{
  "d_mlp": 768,
  "tie_embeddings": true,
  "init": "uniform",
  "init_std_up": 0.0342,
  "optimizer": "muon",
  "lr": 0.00253,
  "decay_shape": "square"
}
MLP neurons of a small language model. Each row is named by its layer, matrix (up: input weights; down: output weights) and neuron, and shows model dimensions 0-191. Each number is 128 + 24 x the weight over its row's rms, rounded and kept within 0 to 255. Numbers have three digits each.
After each neuron's rows, "fires after" lists the tokens most often just before its 100 highest values on Wikipedia text that the model never trained on.

L5.up237:101134118114152124178113130130118107127093141139096114095119139111143126149117151117113110186147121158139113114092120141118135143124120132100097113092155125082171127110129106120087107124167143107089141146125122113121110150141103161092130118130138096156111135108134091138135141153110127148095177095149155147143131159117125142096156138149105153112104116094106114170116112126064154197117122167164141126145066169120110127118133125153172129115096101115142135111130133139178140149107133139109095109120098099170154177169167119129151141116122134153090155151136150168137122075124143088
L5.down237:133141160106140140145144123137158112103150138141119138124098138128079127117113135128141125116171138099132120128088134161150105087102164103167128122116145154126144113137180103168136129148153144137150113126143107147135114128185077116190155143117116160132149119162118113137104145125115066150130146137164094122131112150117124133118201151124128061112123131113145107144108114114132106104161111114152107084135143114167166139098115145131131158179089139101104134103149140133151106118107115139139146120117105073112094132112155103119128161063104144127151090115151146087136128076147118097
fires after: "°", "i", "Su", "So", "a", "Ge"

L2.up353:103122151143135131151163141134147123181174113120139097132110092122147115156143156130128128143138136129162125120110147131106075157124122113113145114144125144107153133161088150129117123152137133141135086153140143049157137153124101102106144122074122113175111110084132109088115158136104083160123150124116110153177113114139105181131148117125122128091168141139138116124144116122129149064104093163134131126180120126156126141140104127100165104119145083129102155084111114136093092126180120111134116136083158147084126112132142129120178131110146134112109091094133139078129130165112107121
L2.down353:167109172139124131144151109122141063143105158132090132126116129125103119140115141101146134089155147131122145149097107152099150105163091141121159112093133110164148115110108123171143115151107105153151144141154093109117097148115089120106128116146095112163137118099115128122134137091097199146153116115105129162143148106153089124136139137161130176131107105160126130126141172180147129134140107123150155137108100120099149144109113075099131089093134144129135158080129119164105145150194080140144103137115162091119133158105134116140110136091173104098130144089108139147103131147104126117
fires after: "the ", "The ", "a "

L5.up5:078127111076083153093114106099163136117136089146143145153142125158173125098152161086142118143131175118101133181123141100141124101132133142130178139185115121141111124128129149142148147107112140159138139151142136124117132144124142169164134136130091152128120130160117107141147120127102144095176116111108113094118145128099062107085105165101130109182095093151146129127138105105173128108115123122115119172087101134151160137161169113152119154143137107100115116143130097160118188159117117166123113139138135123092125099122160099138142131134127146139134127137079135106098160102119148101
L5.down5:150138172160120135163118113094182103095111117123134123114100103107140147111112122108117135123189143138143054106126135124156161124144093120125114151160124122168111100127175125109123116182131132124147142147077136120154083159114133127110137101162157160135103122123147163108106126155119126161103114108119110107104124155076112135150138099183123122128100152127133171112095141104143136186161150123116111150105149136129148155120141171173103128126097091112106101153170112128134110126111138187142123089155102085124116104089079139130142125095160136138164128118124126140125106121119113122
fires after: "B", "b"

L2.up139:144107140088128179102131112115143126098130139163101119161165153134115118139134133173120126129137111180107149117156148158130128150104192099133103126123136124100171120146104122127131160123136115128109109099102114175132120158145108110099168064128113140142119114123121162104140135109098129119093119084098132128124111096127098133075177110160105083130122168125127137120109088141117182152137151175073114111172156104110104136145129148144152174128114119139133166090121110151151100114127142132133129102079136131069119148101145098087126120114120142116136095115134112150101107156133099101
L2.down139:127107096127111056101110128126142139188127167163122127147140086103119143146148100130142147134071152073112112101090107139069128184155126138124115119131123142119103141115106120208150118159112143142158130131118119121122121127108074133131123155139124154133137126141133107117117151144139125182157129124118130124142148168123116126111092167106167100122127107181143131171098142114128082141123107102155159131090136119133109119108128141135124095156120159129132146103130128147078173118161126146123142098102142098130138087161119144072120154118143099121141148143141105123166164115095139146
fires after: "the ", "The ", "National ", "Athle"

L5.up193:152136112166146153073150093112100117157107132156148092086100157114123114161094123162089103103111129121120115155120143140104131152101150134163138105128127133144118087102144157114162125095151142091096166104116128107133145141135143176136149099179132118110133153120165125117141165130132120068151116156165163125131117054115106105153159104129102180151157153123099092119136139114172121108111144118146127125103132128159130114088094089133072119148145117149172133094149130102116113103115104138163127122126148136140132136132106140144145081143119126089102144138104145134082152126139162107
L5.down193:143098085121137155075144136137112117141143147161154146158079135130060146117098147142119128116143165102128109127094156142151104110129163117130122098125087154145108124160136140124101114121096141152116128117156121169173160160111098115120151117112145060131180137136126120145181121094141136118152118081120136100088125122062114184134133106148136165118152141125156120152119090115133134130124153094116108177141158099112150125127113129133141117179124103164141080105134130149125097115133145147105119130122113168140129098117136142134167106131117134147133169115161121098111138140094079094
fires after: "(", "km", "N ", "2", "/"

L2.up161:152105103139150121124127156130135146116102127114138106182125107111125071158125092124163152144149137072088126146152132138156127142127106151125098106099125112141156137113136107126098156107109157143120095144124082115141117160115101133137142115154150163133161111145127123147109125118147148162109109103123121150133099128176081161133155166102096132143149081103154119114064144136127139125158135072144153128128167089101112143145129113098127138131123137144106119108172109082177132104152160132113124155161146128166153079145160102132092130096113147143153094182135156132123188129163129117
L2.down161:146197118149140127114160089164163107110122113116125109090166121127146148121172122134116145114066136123156167090114108146122187115117109144131139156150114142119143110141108132097140147153100126144143138164116089126113128135129144131091076143143127167092099108127186126138126138108155150132135120116097120115162127140090154132159166115150134076111152146103118103117143138162128104083065122090154150118136088155138145163122151105120112103147137151172127157160124101116123145123114133137133151133138104139142123135116110095114112156136135115123148108127144130125050142097108056121
fires after: "==", "\n\n", "\n", "== ", "| ", "- "

L5.up638:164109068114113109112144186149130159139126100157090136101142103108121165119153125161113134143111134144144114119100114106147121133144143118118118096141094115120126110101083120163172142127121137106095126090138109145172076111113086114133101093147133136099167114144202131102069114111086110127109101151123162138114133118136116163153140125128145129107135100101118109124163129131132109159156105104106141150159127078138108120144118139123123167123150129139110077155136108109168149138115085119113080096127138095168121145160114098138144168101144100126146122123117169137162143089142169137
L5.down638:113141144121126153066116104120126107081155140180145097132113104130123168104119106100127124129150086129170164151172092098142153102152163153124112098114138138120158128156174141095146116115155136159155134138133143130071108126134145117112140133109097120151127121146130143143156128101103138134110138143118096158115130145083106137100095127131133170089112160160116145133083103140122160128139118132113160166132152129107161152123130118116113110120103148158058139120140095171091131133141119121152098110132167093088084115192114125151086131117137147132152106126104183123161150141086125122
fires after: "d", "hold ", "f", "e", "head"

L5.up420:122154108118113164133092139178163122150147161141125104117137136125122113108111144145143102150143130113095067094174115128153138127147099098084126135131125142128160111128156111105124094089172135093095145158124086106129111139097125180093145134109128125113150134124119166126119126160151183106086145099177136141135126106131118111134148148138086155142119118141122122104087120117135110081132179114184150148120143109140146106171111125124130104103098132153125097129140111101142133097145128175145096095097102172114109150112119094148144159111132108102149110185114098147120086104084152121
L5.down420:108138161110122131105128081129122166107132090101113116133106155125129133164172145162140145150145112141143174127081125128126181155133112112134173139147165128110133125144123147164150131121130110133109134155115101153102137147156150098127154120114115149095125136126098101093125096091109133163126142126167121150155121093103123148137143126091090115115117124142108133141150091130102122138146117105122109087109166093140131181155141088155074181155113169124131080150177106121139112129128134080121151126103119116123117114101143121134133100134112128156042174088126122126124121197133116140
fires after: "\n\n", "(", "/ ", ")"

L2.up277:109128104158102151152142126095112134123139122166112135181147072141159129135121110137137113116162103162114115161188093132130104122144108106141109144157134166130119144143173131121074160077158131193075127090107128117102088146146099146154109131182163156135155113103143126097186095136127142128126134114115121119109121128154150102083151102113108152135120098167072148108150113122149115099139134123150119124118095125147175127141168136084108150126123131112129122125131117130112151132100158138142149162112126114100151135134114123167098116109132079122129093135131101107167176114142142123
L2.down277:129120128111106140104112094171127138087152143100138120120172123102117104163115098141154149120039101137111113095132115128138155100105129090146132127166131094138107137150087086131163116156132110119137132110184123144124147120123154089100106072159142139157125155150115201119114098141121115137159102138173152100129120145119115106102085104175133129096097147116132154128099142105157153146100154134158130095093110146081113154157129125143129136127163136109117148108144116116144128109138152133153154121165125137141106158161107133154142109100160143158165123089146135155128123090111149095
fires after: "| ", "(", "- ", "\n", "; "

L2.up216:154122103172122131142141083122138135110110126130137114118091173089118087156148140136164130147113156136123094144132096190127123132088157149135099137114110136102111163107127151174123199113136157118126146112130145116137191134132163107074097124144103164101101133157156102117116130161114150138139122116101131140173141157124091162160151195159119143144173136106126117160125125114132112071148143082143110088119155107141132130093153134112132129143114136110171103095151128147135130068144141112133119126168133150158109092132097113132125118091137131134143128139142105163130135144162106136
L2.down216:114148121103153128109150161096123102102107080103151149144135147192115132132133124105120092153087106145111109173127119122100127085124131082119163098129090178192103184129160146114141114146132164141119172085148093140109134144132118086141144127152122114152121114087120150144102138124081147130119131133119144111158153165113118149172110112144169137125136158140099145128109125157113123052162157119126117136129111172083103126152139117112132098097159159116155114169142147120119104121130151139131135153139100138148103121143108167148092121129112099140112104137139101091089148142125119129
fires after: "\n\n", "==", "===", "There ", "there ", "3"

L2.up259:160135162078124120144100137092128159107068146154149112108164111130131137120140139146116126148144125131148140132100101120131181124118156139141130095137170116083131128068141134112067118119120134112112119110129121128119142115137098163104138121154150183110151127139143150141130122187140106120141100154111165117078131139107126158153098114136122159130098162166144088144105148166151109124127121141138113124108150124111121096126099134135126143098144097108127118118084138157167132157112092124134079103146169137123159110090145133153161141109083126125163100086126138169153139108155122047
L2.down259:104135102136134132126129119092105114152100133152102160148126137150092150124125110108140156114103127137106105134129154145113112108090138133098115133120105115137116143127134141144115165164117149125201131165121130070146162102213158106127123119161123108138101049121162151114100096142142151181125163118142121170141123165160102131119118111152106124178134088122121132134133128094143137139166113101109146126143155130131143130139129130136094155136171150110152124095097119167104113095108111106163081111106093085133150092084123118121150131100105153126134141138101133174109156124114168141
fires after: "| ", "za ", "the ", "of "

L5.up729:100169107166125094150100141139132095168161115119136124116112166123101135119130107125133135154141109128114118134112108133093110136094092068123126137126082108155108088126099147163158118116115143115123096150082120134123107172095101140119173153163165113120113154102113170089106144143147128157136141114150146157133140107106104127101173059139118119128119140142150139172143124172153131138120110111187133136100177122108136134093145111148097122141114125125114134142132182117124164123093122156146141090156120048140154127124109142187123135111099149119126114129104143107093147143137119103
L5.down729:119132147146084157147150098144138142126124099145146116122135145153093124118083181124078115131083126111118175139093145107087103139147163073148087124113111151148133129141123144140119131124080103118166124152132120132154124154132128168088170122143161114113145123143139126161126139163064119092118094151150100113131129104139131146098198113148113166154128152102169138110133131141120139106113168131206125138109106116143102107065123108125122168141118084132111115094110154170130127110155126109109104098154135130124142138114134138140138140106129142159133120077147090109151145137107128147
fires after: "(", "."

L5.up678:123128145154115101137107077142157138105112096124127150144134126149142105140120158118124128155142116114144100123118137079158127145132106120166145137120135151120100109116128139100122119187102157137116134110161095108118153147105143093118144135139101132111122161109152107138093136102093143169122119181112137126124121115132102151130141150090179117139118131117144111148204148133135136148107149110158115145182078126097148107110173111105164106092138168130116152121111168091151148111088138108114123167142114111137130130102112071097156172177153158137115077096143115144089176111154150097
L5.down678:131145137140171084109092140151155158147119141146109134098100144110121098124118083116149115057185134127155086095178094088149132157125105137129117138112111141125118130149127131164108135137140141108146176091135138115090085126151132116129158116145102152136132129136120106129114135099151155174101143107109132118062119118121159115098122130122116092127165121153137127124166103149175107119103132125109145142092112167176134132100145125115135113123169170164112117165127144173097127126122165110144124135162125119106142128132099135087116142133143140163137061111131099096118084173144139155
fires after: "in", "ad", "i", "al", "nec"

L5.up187:120144102138121119136133132072083155132125136101130145137134145136114153143116127127106122182055117136140161113120173124110085175155138131134147140106153135125145157141143116161112107123155154128122138114121114117151078130122120153145062141131149147138105172143138162122145108108109122148136146133122132186106083125098099094118132130123131138149133141162120136110118130115123100123143161137146100138172116097130124109128134095140200149142125091139137165105092093129110191113154101139141127146100168110124114122089110124172146153092114190160133107085141096154172151143121138099
L5.down187:124116132138118147127100157080114112149112138080123103096120115138143113133130154137171192146108133112138135155102131124160077120112110137137139105174144115101092129144117129127126132081101186136137148143122151137126145123149096103114098154096135145080135122126119113121128071134134093157091090119143131117128157103136131114121122129101158157156127135091161128174113100153187144169085089129142152153093099102120128100136112148156163139116116128159160123115127127116134129097157174125149165175133138168115124129116110144169084129125127116080098137079137143124168099167122116162
fires after: "\n", "0", "|---|---|---|---", "″", ". ", " "

L5.up676:157127135169152132097143148092155117156134168183097168098125103143120136107159117165126161164116164181147079161133125125111138163125142086110146157078129135139129143117125097092118117167135139136107150140129101104161128139074126115135109138163100104133111167151107123144143122125133138130116146120115118170124094122099166122162131119106156113178167083088111128076105130136181112141135139135112099114159162135140135085125145104113139090112134099103116144138144139111093161109129121125126148137145150131087141129130160111162145143174117121107117127126118122161135045144138124117
L5.down676:133160120164105124110163084150174088126112098160076141074115143120081135113111122123158167126192124123124086126143114121134139151091131143132117134112125149148168125119134128149153132115160120138103130149118129123135130100147174097119118204107140140167125118137168199159107142128151134127081106093107131147122145110128088112115154120139147132119163147127126161135110120108157114172116148150122131119107149133121119114139070157103149160103130128154106134182128119110089114129107167127118086126140135113117133104118107101131146138118126125092139087157133131070137083103121119168
fires after: "°", "\n", "′", "Votes ", "″"

L2.up235:129135158130111146151121115136124124121103134119190111141081104069112100141123126102146106106157151100120157115109108099103096101131118117133098097068149145105131090123136133114164148157138148107127157122096140111181146099145141138101188132126138120146120151117083105181132135117149147112152155109103120156146189114121125114155129109093189150167125133148155120121114152123131096146119142099109129155088104142143135107153111179156132150093095103113131147140148154069113139127142139143141132145173100134151174159132089093150102122122139139125154101137095142148112133141132083123
L2.down235:145063089138164145118150126115131151133127076135125145148144089117115118141195115116110135162120148159118123132121103119116103165139138142112134124151116148120147129169129089115128099075128111114131101155156086121137116132093183150120170122107164080074130140159171114150146141113126134110106104124129125131132105105113119127123104148148107173099161104130161208112113155172132172102132132123135101117146100123058184113144120132141138109102142097159098097099141128110111158139101130135139138111121133120122120111148131155153108136141095108140153149086145120128136127180123127128
fires after: "/ ", "- ", "medalist", "(", "3", "Summer "

L5.up329:146140132142133086105140152133148151132114109134128108139169106122086148129127128121134089141161094095170146137122104103086091135115130128099128119136099123089123103169099162161119144148128072102153138093131136141141092182096151163085167094125121123087125165156117161104130117131114126114143121147121143126137074099125106164174113146181136127132142098130122111102141137108137117147164094124127108117098084141151156106113158133154150136108112148158126126136113161117135116128120100115143130126083151126101094175139099141123140113119154140074132133092061090138181158149105144115
L5.down329:131107149109132134129112125140123079152145083083143129136156154129110142080143146131113152185114138122114176125166124131188169120123130129124132114097115138128105158108171154136097096106180132105099137141079109178117154170090148147117100140125092138119083125132126119130139110090149116145142159108157136095121141136090130108108161155115127153158111150102142107089132131093104134099164137135149131136145112140152180125118154151109104150114130164164114118133151155108107138084111176079147138119130145103099149145115135072123139138123111131118131103099157138126079173094126108140
fires after: "\n", "Party ", "as ", "member ", "\n\n", " "

L5.up374:119115142097130130118168119130144117141173152109157159119118158112172083104121121106119148104153133087105135121086179154112125133136088192116136071162158131163184090121114152125109102167145117113116151139081161141108101113156087123125129136131146155144127159092128120119143148156143123108137125129122099157131106106117135125152173148099153117119180121156127102137111141136090158099118137125108120109100115135132160097133173114126151183135121103118101156120133104101111122149132154140075133149151117170112122136153103141136109123108180153115168101110106115154143100136145072114
L5.down374:122138077156098110147115144124141152143092120117123102124141162104083153100122125112128105149094072108156119127161105095123117145104123134137083116076101158114124132112096139110148114137136089136138162146095154167135103141124138146114105134136082125121130174140112118135185140150105170138120115140107191133134112126127152151119130141130108121127103116079145133150150129113146096087162122158145137118126134117098087138132097146137130167170135143157134145142109126143158176137096116109138111125136097130137097122156155123168098122106154144149135179187098077083094128138088157163
fires after: "\n", "\n\n"

L5.up251:092137133104108112088150145136121146135062128117102138122179095134159168158129129089136133122119123165152121126119113161168141121137156078133127095165081124149113123088128098157097136120105115093125079136141133132139125090115177158109120074106093144161126092108149114157123160123135127162120110134104117124179129100100103141130150176075107103155146130103090156147126140178134109115158127104124159163091099100114144118128115125142126123116130091148186112125143155152135104149147105134122072140144135131142151094121103142149134147107096120096135125159108129122148146135159116095
L5.down251:116116127156173157145101102130166172123136121101121095141136119118096151110122112133122147122109147077099178097126131162154121181134073161129095131124136103097142112119124121151169136100118137132109122102170099155143156142101107077147117138119130115106126170108157139154134150116158117119106111112111080149158162112106125129122144112113142131138138094119149087171125130112098168103070118127158084134145144150130162117126113110116106128125073083139151113171121131142165166134094118190131137106131110170171130150134149125135120144125174124146146126106118113108118161123155145075
fires after: "re", "self", "pre", "ne", "exp", "ex"

L5.up391:143139126140110120111094081097150133107101128128126178112172114137127124115167124116092114164108128159112111076116161130138154139115130125156126141125145124139122090126124137120129119109151116181097113135144111120103122151116121173167137131143101127139155150120061117137138143086112135175085064103090163116137104112111137117137137131135127115158139092135141084148139143151130154149102131180128139112146144113140105131117122125105116138114111078108134143157156109158162213116122124169128124153124169093127140120128118166159154175149189141166091135107154101135083116122136124127
L5.down391:133132105138120137172127107136141129146128115081176120126161133143082131128130142150136091166146140132096115108102133136139166148154132113157133151096098103126137086113112139106143148102115153102136111137128152098125145108099110116148130160197119191122140134128074084131105154115139154148139102110092113155139114104091135085130170127121088132131118107111098119176165146154194140127114140119138150096156100146104130173086103140119084150169126120121084130105149144132127119139103087165103132134136118095166121123130176134134167138088115148132134139096159122142121109130097101167
fires after: "acc", "ac", "A", "g", "j", "Ag"

L2.up529:139128115133108127134088163147149143154143087152128094149171160103151138135095148119106106136178164094107126118156138130165120128103148140116160089113140125157140174110128144173122071131100174117118093152138131132142126134115104139144100119102121080157135143107121104099157129130124134126107149153102130137117121159096131117078104120127149109153169101184121118097107160139111160135136082108156094115138101136169134135186145124175077131132106116140137143109106130168112115142098147099113110140108142084114095153127165147113128105113131120109154169166140132118100136142169183101
L2.down529:132133163152137110103109103112120122071156144114135153129108100086141142093137142157150101129104118126151113165157172138105131099172096151131125148130103097124102165080126137118083116141138156149124143112148070108118176096115128163111140127150091119106128146111115094110105119151156117133135144105119093125163129140139122129108154170107161149103130113154145126153074100120113121109160106166162138139134086102149128080099137131123112158125138083144114179134144132122125128156083123170157091153139131075130130139121131130171100098095134127101136160154114177125152184135142143125
fires after: "| ", "the ", "- ", "Peak ", "char", "on "

L2.up424:112164114123134124131173131131145164152159121131162119126072101100100165170081159123178091075140130108128157137156116113140126103120109152137092177128148163101121125137139100103118161133114119121113113133159125117111126094145162134169084071107117115137141151111090155132150142152149106108131150145128153128165094133159114090142124110116128122101154076188079082144165118098141122143129135127120080139100110162105113134118111129112091108094131106138115097129085111115105127143160135134153082138127102117119100145132118092163155128130143088118137102098141129149168116134144109128
L2.down424:118136167122134162152105109143108094096123133125129126156133104137103132057096136122094125180137153126117188147147061133129206146129119113133132102148170108112130134172093154116133132135113105129145126157118158150140125135153104161085153088131129121180086158130101167118133117123142115148092145130130132130114120118145105126112121155093069163131118131104156122092063112142120139081136124145169159138102098112127109135117156096119168101143133136153151157120162112118125147123176125121125103161139121114114114125137128128155110086133155132126098143129114111129113114134158067129
fires after: "—; ", "was ", "is ", "Total", "to ", "; "

L2.up633:097131115120131122106125095132149168135105103115135163125104131118100127162106115114115125123095104109146108121124164083135123132161137176165161148153122129111142167124159147122106172121142145137137147100123080126162128103142146144154119107117144138092084119071085160146069146092113114129150123167156125128139167112096139077074123135110092137087158168205071119101170120121126132114073148170140144125157093173170118113136121136146146114102151124138147129142116139131132106138118144141111098127153178120115153147133136133142110142124144133123152122148153142132117118117109096102
L2.down633:103142135101104130101163115112118168117102128085116148132113142100109124186144121112117142098157108129112109130139177167135124129102140132162111140149107157110095166123140132129107131122116129133160117139083129120131149145138137155141102131156153123132108125118078145109075132072103115073112173134142143144131107136115144148116115134126102109169124137135088071148100152130111105141112165135134139093125121155182080124120109136140180128062177142104124145164115120097126145102108115125099106117149132157142152178099121122154130112179133150173152153145173168095135130127098105124
fires after: "to "

L2.up285:110190147106115127119114126149191149142137110123141116167132120122135161091095111149091163135129187148162105122127119119149128160102139080129140159123105125106144104076108169172143096160150121092116135126105115118120108148150119116145139078179101083131122123145123137134107154119151120119102095125115123123094109134134090144102151160147111097114138150104179092175093112132119116180128156116147123102180153116112171123137128112145113138146124116118156146164106122162134100141128105091122114092125076114118131096152126146099090117180119146108130128123133151139121147169135152108
L2.down285:117135160141141149154155146116146113089093157109156133148140128151097117104154094170101126076159099063117130150083139076162142135104088112118146120129135093094145147132159139163059123162174087155146151114166113124164098142139129122142106098082108146114138134171141182097129131134136164129177169108128118143145148123072145161125132144120130110147125124119077123088122135150113108147139146128137137159143099163093118116141113098153148099130144146139123100124100137108164134140104179104152110108106108132139139115150106125119139108105118127144135132126090105130155105154119131145
fires after: "the ", "The ", "E", "B", "C", "H"

L5.up244:134153127144077131099143113141136132116146111115172097096156117105127127124110149154119125131112114154149102138124101127083095170098107090131138121141118100153145103119114117119132119190126192130100099145092128105151115153183094158116109117147138114154084128098147153123143121116088116137132141122169149053150148135107152115144160156123088145127145144101149139124170122097147137137125135111147131094129126168130155159106098113170057125176136100141128134171144159080162123148137110158148127096134136118120145152136105158151144121103144123118122148103092160118126133117133166083
L5.down244:137111149119142124143104135147114081141117146107149136143082114150089106081132120149124122108125125125102091093148138130148123120136142116167144129108122101165128127069126114135148143149149143137134089126108154158152142141128121161116125122171148115081174116157163110086184118166094131104124109096098161100168120144180161131164110105104094108107141139113157112109136136131137112151119138107148100101125117150110097139101097141130160133142164107129141109135067121142143141117104067136163152086138150120080144147121128111145105114142123114148154165184134140187147159094097146131
fires after: "(", "km", "2", "1", "et ", "."

L5.up50:120135089124109128096094123099127127130147145122118111135108115090135176123156102142122112109130150139187143127197114150106148116180104090138120144204134133139142124155144095158083158134146144100095160091157130125147099141142094094129117142138136079131139127134157128149169150162142139127108138127141133151116121136136125077123085130111123094111104125141138091110167077117159157126151172135082141105110114110102152090098166116146116115108172113134143137119084104101136147119106132120120149139134145143158163157132148154180129101150152116140168117137136122141176110104098142130
L5.down50:122166145145143121094155103164122125113125124122182114172158123126092121146122104161157112151100133136135106105139091122100078120113156142147138147137160129100105110112106129130073145122127122137115113116160135118134114146129120111153190128094166128158128162161101141124151152177166142105099133127176158119125136132105155108097118108123092106115101128141170115127118090101157107155119133142116152099084145135144104116101134086106145117104138111124142133164156087112126131123106141113100150161162151142132088138139144141154093188086092067124152152080154132120172143121100106137
fires after: "| ", "to "